From a checkpoint of a small transformer trained on Wikipedia.
Size: 8 layers, width 576, MLP 2304 SwiGLU, vocabulary 8192, 42.5M parameters.
Architecture: RMSNorm before each block, rotary positions, no biases in attention or MLP.
Training: a variant of Adam for these matrices, 846M tokens, 6454 steps.
MLP neurons of a small language model. Each row is named by its layer, matrix (down: output weights) and neuron, and shows model dimensions 80-143. Each number is 128 + 32 x the weight over its row's rms, rounded and kept within 0 to 255. A neuron's up and down rows have the sign that makes its largest values positive.
A block is one neuron, or neurons of one layer that tend to fire together. Before each block is what it responds to, as a language model described it from the Wikipedia text at the highest values.

Description: Year first digit
L4.down2120 [130 117 132 125  97 160 125 122 137 117 174  83 120 184 143 116 141  83 125 226  91  82 178 103 135 150  83 130 110 105 108 109  97 123  73 150 154  80 145 128 161 129 156 127 139 100 103  63 135 148 180 117  83 163  83 131 114 135 128 145 161 149 136  82]

Description: Lead-ins to names and lists
L3.down46 [196 142 182 186  83 108 112 132 137 183 118 131 128 164 114 127 133  94 157 131 130 161 133 177 124 131 114 115 138 152 105 126 138 130 158  85 139 168  63 177 130 151 168 149 184 123 150  93 138 145 126 157 117  77 187 112 100 101 140 129 156 136 155  70]
L3.down51 [162 143  71  55 149 131 121 127 152 138  74  93  42 121  86  93 143 151 142 128 134 104 150 149 160 140 102  94 125 197 130  79 112  86 175  89 138 122 140 126 152 126 135 165 153 189 137 129  73 109 173 102 113 169 133 169 101 138  76 103  82 135 169 124]
L3.down62 [145 131  99 164 162  98 113  97 131 141 195 118  83 126  85 116 159 125 159 185 135 112  79 140  81 105 163 151 122  96 134 114 134  84 157 194 143 137  88 186 102 123 159 207 189  71 131 120 130  91  83 167 112  84 176 121 144  89 145 100  71 169 157  86]
L3.down64 [ 94 113 139 134 144 168 100 105 135 159 125 199 184 144 104 138 105  83 186  83 110  61 194 135  90 176  91  64 122 137 175 151 121 111 176 141 125 151 180 147  68 192 117 104 146  43 105 108 208 194 134  91 100 156 140  88 107 158 158 199 173  87 168 146]
L3.down265 [115  98 156 130  84 141 112 119 152 184 116 147 135  82 148 118 136 154 103 116 123 153 114  95 133 144  96 166 112 155  80 165  89 145 163 131 129  66 132 148 167 152 144 138 148  83 127  98 148 102  97 108 160 118 106 145 132 152 146 183  99 213  91 126]
L3.down410 [115 176 106 193 102 178  83  62 143  63 127 162 157 144  76 140 142 140  56  85 194 166 117 134 108 152 125  58  90 102 108 170  85 163 147 164  99  81 138 204 109 139 116 138  75  70 139 108 184 145 163 150  70  61 158 144 131 157 182 124 122 153 108 138]
L3.down564 [154  80  93 181 133 113 128 114 147 126  97 167 121 145 132 177 106 171 130 121 118 140 127 160 126 167  70 164 153 137 139 130 142 119 172 146 182 125 138 188 142 112 181  98 152 142 166 114 141 159 193 126 120 156 143  87 139  43 176  94 118 138 134  47]
L3.down781 [149 141 159 159 100 103 143 169 154 178 135  65 160  67 106 147  97  86 147 149  82 110 139  80 129 124  99 153  82 139 112 107 157 103 168 108 182 133  92 101 170 151 111  82 163 115 132 176 107 167 124 132  64  90 123 187  73 113 112 160 171 131 128  14]
L3.down959 [102 123 123 149 140 127 136 104 148 106 114 126 108 150  90 130 148 142 106 125 152 115  53 120 114 171 110 121 166 190 172 124 143 116 136 131  74 123 133  96 135 176 107 190  68 152 130 156  92 107 129 135 112 142 178 151 166 141  76 119 122 177 134 149]
L3.down1256 [ 76 131 151  82 120 185 115  84 204 133  93 149 132 149  87 129 122 186 124 117 170  65 145 151 183  80  97 132 135 112  84 107 150 138 168 185 102 130 142 126 109  92 160 153  85 118 134 106 178 125 154 114  94 158  89  96 105 103 115  87 156 134 107 114]
L3.down1374 [ 45  75 175 115 145 109 106  75 125 193 144 153 166  95 111 143 129 132 114 166 129 120 147 156 114 144 176  97 151 111  98 147  99 105 175  86 150 131 103 178  96 161 130 113 131 147 107 145  70 146 125 110 157 124  89  77 114 142 155  51 148 186  97 132]
L3.down1552 [ 73 164 137 162 154 155 151 128 151 162 102 135 150 117  89 108 133 115 167 122 140  80 168 107 152 191 119 110 109 152  45  95 110 112 137 100  85 138 129 107 136 104 105 181  71 132 212 131 144 180 164 140  76 148 154 140 125 155 159 143 129 137 111  86]
L3.down1630 [161  66 152 114 103 127 179 160 159 196 153 124 153  97 153 104 124 163  79 135 205  95 167 122 124 147 117 132  89 115 136 153  78 101 131 154 122 150 146 125 113 167 172 178 153 161 157 118 123 156 115 109 146 165  81 180  81 120 145  85 146  87 168 146]
L3.down1759 [144 124 198 134 149 126  65  70 190  95 120 124 152 129  80  94 143  82 131 137 185 121 141 116  94 142 102 123 161 109 125 132 144 144 162 127 137 126  91 145 137 160 140 120 136 158 156  87 129  98 136 130 114 113 128 161 150  89 107 122 206 144 101  89]
L3.down1775 [ 99 121  96 108 157 133 202 107 173 116  93 178 141 139 104 104 126 103 100  90 150  88 122 123 105 129 112 147 135 119 140 130 135 109 184 136  71 119 144 147 135 102  91 206 115 117 144 109 153  70 177  95 174 137 133  83 105 172 145 112 182 104 105  99]
L3.down1891 [137 115 123  97 128 133 172 120 154 123 163 176 187 131  90 111 118 151 154 146 158  96 105  57 127 118 144 120 125 149 118  95 136  89 102 135 143 119 181 153 103 179 142 127 118 125 128 180 114  98 193  64  97 125  84 102 165  79  96  71 243 132 119 136]

Description: Table row line breaks
L4.down1623 [126 114 108 122 162 116 116 120 113  90 121 121 184 136  66 163 113 167 119  94 120 159 164 122  80 120 147 114 121 145 110  90  98 116 118 119  74 123 120 102 160 143 143 174 100 143 166 143 128  95 128  97 114 140 147 119 179 109 120 167 104 150 147 132]

Description: Subsection headers and taxonomy
L2.down1036 [ 94 101 105 142 132 111  69 129 116 141  98 216 154 143 111 159 166 136 155 110 150 143 112 147 134 120 147 209 138 106 146  85 131  86 144 176 126 111 188 196 124 135 171 123 123 158  77  70 145 122 114 133 128 106 129 101 150 118 125 173 151 140 164  93]
L2.down1168 [ 93 119 105 147 157 123  70 104 115 169 122 195 109  97  95 135  78 101 167 106  79 109  84 196 145 132 173 146 113 121  84 146  92 117 118 156  41  74 138 189 114 136 139 148 146 120 109  77  98 134 153 159 184 125 197 112  93 150  86 171  85 129 149  87]
L2.down1333 [109 124 127  87 116 200 125 154 162 116 129 145 167 119 106 105 155 134 139 127  94 170  85 141  93 146 138  95 138  99 116 127 187 138 112 143 108 118 152 132 146 104 122  97 102 110  81 114 101 147 156 127 162 127 142  73  96 194 108 148 160 158 135 162]
L2.down1424 [138 137 110 127  60 141 130 117  83  87 130 170 100 194 126 128 114 113  95  55 103 121 139 141  95  64  64 185 160 137 138 166 137 168 136 174 144  70 129  81 157 157 130 132 111 136 131  96 171 128 107 116 157 176  96 124 146 128 146 167 173 183 108 146]

Description: Determiner-completing words after "the"
L4.down1717 [ 96 112 180 170 102 115  89 133 104 146  90 105 141  92  76  98 156 113 100 104 135  86 132 131  90 130 113 175 146 148 179  91 119 137 170 124 113  83 144 157 139 142 159 114  92 102 120 133 119 138  94 117 139 190 153 127 145 118 112 118 155 129 115 105]

Description: Relative and complement that/which
L2.down160 [117 118  98 125 145 124 168 172 131 128 173 106 178 178 124 125 173 170  80 133 123 121 123 150 154 146 141 130 137 165 146 114 121 135 107  49 109  80 166 133 152 134 181 157  86 113 129  81  58  64 121 112  83 132  63  69 163 157 135 170 200 154  96  75]
L2.down260 [ 98 134  97 128 155 149 149 148 139 133 148  94 118 142 138 130 110 179 129  98 109 152  76 193 163 100 143 158 113 185  95 177 138 130 135 108  85 133 115  88 110 138 180 118 128  82  89 171 141 117 138 141 124 129 114 101 138 143 158 129  49 170  94 112]
L2.down1272 [134 173  81  86 123 164 190 120 148 152 126 126 152  84 132  78  96 168 116 131 135  98 140 154 160 134 127 122 108 160 119 145 162  40  86 124 120  85 119 174 113 165  88 142 107 100  78 111 119 104 157  79 104 142 142 168 140 158  99 130  60 149 111 144]
L2.down2060 [ 77 175  99 128 126 140 154 112 148 132 159 102 107 119 172  96 113 119  95 144 126 121 149 106 105 122 125 145 138 146 154 106 218  98  87 166  98 105 137 109 113 124 161  84  84 122 204 110 138 132 130 115  84 136 126 109 124 157 151 140  66 138 168  89]

Description: Year leading digit
L2.down1480 [128 113 148 151 171  47  87 111  99 102 142 146 132  73  92 159 148 133 105 109 147  84 151 131 155 159 201 111 115 149 140  79 110 134 123 134 112 172 152 124 154 150 106 139 114  98 142 168  66  94 123 150  77 178 213 114  83 122 140 154  90 146 166 124]
L2.down1532 [115 157 100 118 221 151 168 142 157  85 140 122 136 103 162  86 145 118 135  93 149  73 115 174 164  74 202 107 151 152  92 123 166 131 122 148 101 118 116 140 137 165  87 150  91 147 185 122 146 128 120  85  93 162  90 132 109 154 111 139 140 163 171 105]
L2.down1645 [113 129  86  89  82 140 195 152  97 189  97  85 104 105 133  86  99 133 111 132  98 116 102 105  97 141 147  66  95 104 114 166 187 172  91 147 102 106 120 118 200  92 117 115 134 153 111 145 149 106 142 129 145 117 133 136 107  93 133 184 144  81 132 143]
L2.down2239 [163 202 106  74 191 124 108 179 161 138 148 149 149 139 149 115 125 124 103  61 135 129  99 138 158  94 180  84 152 100  79 105 150 110 124 107 170  86 150 136 145 147 155 178 131  83 103 137  95 118 147  81 159 169 135 108 134 135  92 137 165 117 188  96]

Description: Connective phrase continuations
L3.down14 [118 103 120 124 164  82 149 142 120 174 100 133  71 100 139 129 134  90 135 138 127 135  88 159 210 139  99 120 174 152 125 135 102 173 136 144  60  90 102  89 112 132 129 121  76 150 143 151  68 126 123 130 140 112 141 138 100 145  98 157 169 120  73 127]
L3.down72 [111 140 135 141 107 166 186 138 138  91 192  99 127 124 176 133 114 146 107 120 121  99 115 134 132  67 189 175 153 191 183 115  82 127 105 139 108 176 124  77 111 129 142 114 152 137 136 138 133 123 172 147 161 112 143 132 115 148 114 156  93 148 156 141]
L3.down254 [154 163 128 148 158 178  57 134 115 101 186 141 145  76 118  36 139 122 101 177 193  40 104 138 100 132 175 152 145 167 150 118 157 114 112 140  99 178 148 127 112 107  48 179 121 126 151 117  91  77  98 179 180 104 117 144 131 162  50 193 102  76 145 118]
L3.down288 [125 125 111 107  58 108 145 100  91 110 130 114 134 121 108 124  86 163 189 156  75 132  83 150 124 133 139 157  92  91 187 113 131  93 143 139 146 169 183 164 139 127 155 168 128 143 188  83 146 127 162 111 126 125 165  99 189 119 137 139  73  68  84 150]
L3.down570 [119 133 143 172 106 101 196 142  94 116 139 172 134  87 137  83 166 136 129 183  94 206 101 145 176 144 156 133  85 131  43 101 119 122 155 143 109 127 160 172  73 160 120 173 145 110 154 122 117  85  71 134 121 145 144  81 142 139 113 157 156 176 171 107]
L3.down598 [141 164 101 216 129 151 140  99 110 145 182  79 119  63 111 149 116 114 184 147 104 164  97 166 133 129 146 171 160 128 158 160 126  96 142 131  90  99 149  71 128 135 156  72  86 139 108 146 148 139 137 112  89 104 120  65  89 119 164 119  93 132  74 126]
L3.down890 [146 114 183 139  98 132 120  89  93  64 122 142  69 100  48  48 183 115  98 128 115 167 115 143 146 146 132 135 143 166 175  93 128 132 147 114 126 118 136 126 109 139 148 151 150 110 193 163 127 203 129  76 139 185 117  92  86 163 149 185 141 156  97  50]
L3.down991 [124 115  80 130  92 152  87 111 156 118 159 121 122 192 112  89 101 142 126 164 109 123 129 158 132 165 114 141 106 123 127  98 208 111 103  99 101 130 158 126 134 114 106  90 129  99 157  90 126 119  96 157  81 106 189 187 148 123 112 159  88 126 133 105]
L3.down1371 [134 130 144 125  98 118 123 124 147  33 147 107  93 144  44  93 105  76 158 153 141 111 165 130 150  91 139  98 101  95  74  73 130 159 156  57 141  96 127 161 124 131  99 120 179 127 117 114 162 148 166 183 127 112 160 126 102  87 136 106 159 137 101 150]
L3.down1454 [158 103 205 118 206 119 110 125 121 114  92 131 134 108 157 154 166 108 126 128 116 174 151 133  85  98 142 130 101 114 133 112 155 136 174 119 120 127 116 170 151  71 127  94 185 101 150 123 165 117 133 135 123 137 142 182  91 188  49 170  54 128 128  80]
L3.down1477 [139 130 155 164 117 147  99 163  89 111 139 126 135  86 129 148 125 152 120 112 108  84 114 137 121 201  91 177 110  90 192  78 108 156 155 154 119 134  99 123 132 156 160 139  73 132 126  96 130 118 124  87 173 134 157 130 103 148 153 141 128 143 166 106]
L3.down1612 [182 165  96 141 109 159 194 123 122 115 194  98 141 109 106  78 128 183  69 178  61 197 127 203 133 115 138  90 132 126 114 123 125 158 122 126 172 159 163 130 153 132 138 135 120 102 110  82  94 124 137 210  78 140 101 134 128 148 148 116 163 130 118 129]
L3.down1689 [131 148 141 115  81 133 123 121 171 142 111  75 118 147  91 125  93 103 172  96 152 143 178 124 125  83 133 113 132 121  86 103  63 127 149 108 138  79 122 132  95 153  95  94 119  52 159 176  68 105 125 127 112 138 147 186 180 154 162  91  98 124 144  93]
L3.down1723 [138 145  65 143 119  98 171 161 141 162 194 177 126 101 136 138 137 158  99 129 161 120  89 166 136 141 128  94 144 149  91 144 118 160 159 201 106 112 120  99 136 185 131  48 128 155 144 118  97 143 111 184 158 106 100 158 139 148  92 137 155 105 162 142]
L3.down1865 [133 146 112 136 136 140 138 120 110  88  96 165 141 114 141 184 138 133 155 145 117  88 148  97 120 113 161 114  97 159 147 153 159 111 151  66  96 123 152 130 149 155 126 143 165 126 143 121  85 143 123 148 147 125 122 154 150 154 121 156 107 152 178 145]
L3.down1882 [129 172 124 155 136 171 135 142  94  89 137  79 101  94 104 158 158  74 176 150 103 174  87 121 130 142 211 110 140  87  95 129 103 145 140 131 165  59 134  90 105  64 169 172 164 171 147 171 190 109 113 163  93  75 138 130 140 158 105 144 117 156 146 161]

Description: Table row starts
L2.down1280 [129  87  97 145 102 152 110 139  80 129 148 161 151  97  99 184 137  69 118 126 165 115 132 113 163  79 160 177 125 118  97 104 121 125 116 173 144 126 129 102 118 128 132 112 205  89  88 125  84 132  67 143 111 137 100 138 103  88 176 116  56 157 150 145]
L2.down1300 [143 126 125 140 125 101  69 148  65 136  97 150 170 160 116  93  70 157 122  91 136  89 127 121 108 107  85 175 190 119 129 109 127 128 172 130 125 131  71  89 134 189 151 131 172 105 121 199 148 175 141 126 143 153 156 103 137 110 145  56 156 127 144  72]
L2.down1533 [146  38 120 156 160 181 172 153 110 155  76 129 105 122  88 142  88 161  97 129 101 109 111 142 119  98 125 165 137 123  98  77 168 137 132 117 147 101 113 186 130 127 135 125 122 103 132 144 165 167 115 147  54 109 107 134 192 220 158 179 147 134 109 102]
L2.down1706 [166 151 194 147 142 150 203 159 119 175 144 108  58  95 149  92 149 121 181 127 135 172  94 145 133 124  77 169 120 128  91 102 139 169 103 125  91  82 147 146 106  93 120 121 117 157 146 153  96 143 144 121 163 151  92 182 134 154 138 124  30 123 108 139]

Description: Year start in dates
L3.down292 [ 56 202 131 131 151 141 137 113 107  70  80 132 104 147 169  32 121 117 120  88 175  78  82  94 192 116 151  88  98 108 109 107 140 108 146 112 103 151 109 100  89  90 111 117 117 127 136 160  87 127 157 140 137 102 143 128 169 173 133 119 165 166  91 102]
L3.down321 [ 96 129 181 134 111 149 145 103 141 193 152  87 148 128 101 152 162 163 178 167  88 112  79 127 123 129 121 152 159  86 118 117 161  91 107 103  96 138 115 157 144 104 149 140 118  34 170 109 113 123 148  57 146 159 110 136  95  75 172 137 113  85 113  99]
L3.down373 [144 144 182 188 120  75 134 137 149 122 109 104 113 163  95  88 117 106 108  84 116 106  68 157 157 131 131 141  71  68 137  94 149 126 101  91 127 122 146 160 119 116 140 113 144 158 154  74 145  67 181 124  81 143 133 160  83 147 140 148 190  97 114 174]
L3.down382 [122 156 124 116 162 107 180 155 116 139 118  57 123 154  78 142 119 112 161 140 174 178  70 181 151 129 127 161 158 186  70 177 172 145  78  44  86 119  85 183  87  84 118  92 159 107  78 122 102  68 150 166 133 118 118 127 117  87 106 154 106 117  97 124]
L3.down614 [173 154 115  77 107 155 131 106  97 103 186 139  90 156 146 137 131 126 150 134 111 112 132 102 158 138  68 105 177  88 185  91  98 107 131 122 112 116 123 176 118 123 147 140  60 151 135 128  97 136 142 154 118 125 115 108 146 169  76 143 132 114 142  86]
L3.down704 [ 78 119 167 162 128 120 133 181 111 112 138 153 133 124 118  96  92 158  75 144  97 164 112  80  90 168 147 149 161 121 129 144 101 108 189 114 120 119 131  85 119 152  70 140 106 111 112 118  98 130  93 142 160  59 168 177  96 121 135 140 118 143  95 110]
L3.down780 [116  94 151 164 112 153  71 120  31 160 172 150 147 134 118 115 116 103  68 109 193 154 124 173 111 101 131  81 116 141 129  89 140 146 199 179  63 117 165  76  60  32 159 140 124 114 107 139 166  82 170 134 112 112 137 114 109 106 114 156 163 130 203 136]
L3.down785 [147 161 100 136  89 121 112 109 129 148 109 100 134 159 176 128  24 130 170 109 164  94 101 116 126 116 185 152 110 131  98 126 112 140 152 116  80 148 167 184 160 145 145 112  66 132 144 119 149 125 110  94 146 143 186 103 103 159 166 182 115 139 118 167]
L3.down896 [117 104 149 169 131  75 207 135 162 130 157 153 121 125 156  68 101  83 124 164 110 145 144 113 120 123 133 123 108 125 135  89 175 140 138 157 149 166  96 110  94 150 116 179 133 150 131 120 164 140 139  96 172 120 161 145 127 122 179  83 141 147  83 100]
L3.down990 [151 139  97 131 154 131  84 130 146  94 156  72 146 124 123 128 117 152 126 144 176 143  83 122 140 185 127 158 195 114  92 105 132 140 154 166 140  97 126  88  97 139 117  67 172 100 175 121 133 154 170 127 175 121 101  87  85 141 125  76 173 105 151 108]
L3.down1077 [ 94 109 115 118 122 159 152 143 101 141 127 136 125 150  65  61  98  98 145 153 119 103  88 124  95 148 106 142 178  74 141  98 105 126 104 181 108  92 137 158 126  81 113 156 168 117  76  94 180 165 127 157 108 139 164 151  73 185 108 146 184 105 150  43]
L3.down1128 [ 79 133 124 130 109 159  81  95 156 135 141 124 152 111 167 182  89 134 123 136 175 108 127  85 123 181 113 110 159 137  80 130 117 117  66 177 119 108 110  92 138 112  78 122 142 100 105 180 183 107 155 183 173 164  99 127 167 148 121 125 184 149 144 162]
L3.down1195 [138 103 154 125  80 119  57 135  94 175 120  88  74 117 143 102 193 158 143 117 119 166 131 182 129  94 177 181 107 121 151  76 130 175 131 128 132 133  84 164 135 164  83  74 135 154 122 106 154 139  96 114 135 158 131 136 143 149  84  89 166 109 106 112]
L3.down1237 [119  96 105 115  83 132 173 161 102  90  66  30 123 178 173 109  95 100 139 153 130 149  71 138 124 173 117 152 133 134 112 151 171 137 185 144  82 117 164  84 111 135 166 123 109 113 148 173 147  99 138 163 165  73 155 127 130 146  75 187 138 154 141 118]
L3.down1455 [147 138  94 167 104 162 150 140 147  92 124 143 117  93 140 180  91 140 109 147 110 103 114 110 119 147 137 140 140 120 145 123 154 122 107 145 176  89 123 148 109 101 114  90 150 149 105  30 155  58 138  99 220 134  86  92 133 180 147  89 177 129 131  98]
L3.down1988 [226  81  95  91 124 126 135 150 162 161 164 156 128 142 119  63 117 107 118 210 151 124 121 156  91 141  73 149 129 138 181 175 154 147 143  52  93  88 110 110  91 165  69 110 113 149 163 140  55 128 114 125 192 156 125 141 165 153 120 122 177 102 125 120]

Description: Demonstrative and quantifier determiners
L4.down2084 [147 138 135 149  85  96 111 162 182 119 100 123 185 130 101  98 156 199  81 165 107 158 176 134 173 135  84  96 138 160 110  95 137  97  61 116 122 140 107 166 142 138 127  67 128  61 159 143 127 115 150  95 158 158 103 185  76 121 162 164 127  89 122 103]

Description: Table row line breaks
L3.down33 [130 139 131 168 162 119 174  98 170  73  66 110 124 125 102 150 162 146 119 122  55 147 123 138 122 141 169 112 138 108 130 107 162 119  87 135 197 105 156 156 108 103  66 131  65  35 157 134 150 129  83 138  92 137 180 117  65 116  85 223 140  99 133 103]
L3.down179 [139  73  93 158 139 112 121  97 141 103 157 131 139 139 102  98  52 157 114 160 131 172 123 139 146 123 170 131 161  72 153  91 116 106 148 165  81  50 127 100 151 135 148 159 125 137 136 117 157 108 173 111  94 104 156 131 176  85 158 115  81  95 183  91]
L3.down196 [109 117 120 160 150 171 155 131 170 145 167 138 129 129  78 105  72 154 118 143 157  73 105 181 118 162 141 105 171 122 139 101  99 145  60 147 143 123  68  89 131 191 123 164  99 129  92  46 124 105 175 132 100  93 137  87 105 147 110 159 201 159 137 108]
L3.down271 [131 100 145 151 127 107 140 156 135 103 136 188 151 133 135 141 159  98  68 137 171 123  49 105 135 116 127 128 111 198 121 156 162 128  98 130  98 174  96 107 113 184 186 138  88 167 120 141 146 165 184  35 128 175  99  95 118 103 100 143 119 113 114 134]
L3.down520 [166 110 112 140 116 148 148 169 116  68  83 148 111 122  98 143 118 145 145 148 138 164  99 157  99 142 119 130 103 123  95  80 187 120 122  65 139  98 185 179 107 220 125 150 105  49 170 147 155 110 147 183 183 186 138 107 129 155 191 140 134 196 103 189]
L3.down777 [156  93  77  95 100  92 148 115 148 185 142  93  92 107  91 114  64 213 113  82 143 106 165 159 101 141 162 185 105 153 117 102 128 105 123 121 102 108 133 121 159 149 134 189 116 154 150 162 172 124 176 190 128 110 152 118 167 120 167 120  78 123 148  99]
L3.down977 [175 169 109  72 176 106  80 174 181  99 134 137 123 140 105 152 168 141 142 140 178 133 136 107 129 134  99  84 138 158 128 141 123 136 102  73 115  80 163 159 152  88 142 145 118 172 194 154 100 131 144 100 120  89 125 117 129 179 118 131 148 156 135 192]
L3.down1007 [ 89 143 113  73 122 176 149 118 215 198 105  92 115  85 129  81 203 108 138 195 123 124 105 121 135 166  61 102  71 126 148 119 135 143 151 109 106 146 139 118 173  97 188  87  90 124  82 132 108 140  96 178 127 168  92 141 101 188 121 131 102 106 143 119]
L3.down1197 [149 184  95 132 114 133 162 157 120 198 148  71 175 143 130 113 124 155 180 106 130 102 133 102 154 173  76 156 145 126 140 153 109 133 115 138 141  47 111 103 115 128 153  92 124 109 112  89 215 106 195 150 107 170 212  97  52 109 178 158 128 134 139 129]
L3.down1417 [142 146 154 139 127 130  93 142  70 116  79  70 144 159 116 154 138 120 122 148 151 110 122 153 151 147 106 173  91 141 142 120 202 106 115  64 134 105 174 124 111 120 146 138  81  66 159 128 125 125 124 127 108 146 128 154 133 111  82 127 142 158  91 126]
L3.down1485 [152 126 150 152 108 116 144 196 158 133 133 147 119 143 140 154 134 147 132 157 136 122  94 185 159 122  71 169 190 118 110 118 127  92 115 102 121 135 163 135 155 124 156 123 105 138 144 175 201  80  93  80  99 112 120  95 177 135 131 164 156 129 126 159]
L3.down1591 [125 166 150 164 151 173 135 126 139 139 106 100 120  84 100 112 176 110 146 122  57 142  98 176 133 143 162 155 177 141 136  70 130 147 188 130 162 103 156 133 137 122 133  90 120 111 102 155  95 134  74 109 129 104 115 114  62 201 109 110  85 167  93 143]
L3.down1595 [120  98 135 131 113  93 127 134 115 112 208 136  89 129 161  99 131 153 144 184  97 152 143  83  70 124 104 129 167 146 109 134 110 132 107  84 141 161 147  78  32 159 123 147 120 158 201 140 131 100 127 127  93 138 145 107 180 120 106 179 146 118 170 140]
L3.down1995 [187 113 111 153 118  88 152 127 158 124 211 199 154 107 182 114  68 115 127 130 125 110 106  88 115 125 217 140 130 169 106 123 145  77 148 136 117  94  73 139 143 192  89 157 108 152 174 138 122 162 157 106 150 137  96 128 115 130 101  91 129  72 119 110]
L3.down2014 [152 117  59 161 159 139 141 152 139 174 119  98  42 158 131 133 127 112 144 111  66 172 121 157 143 109 122 153 129  71 177  85 153 130 108 177 162 172 176 161 152 151 122 173 120 152 152  69 128 161 119  91 119 103 157  96 105  53 165 181  96 143 120 160]
L3.down2233 [149 173 131 173 153  95 117 139 130  69 167  58 163 129 127 166 208 167  94 131 125  98 162 106 124 163 145 159 155 176  94 146 158 209  81 128 115 140 131 131 179 122  90 119 108 132 160 103 197 103 133 158 134 133 142 101 116  82 101 172 204 122 108 152]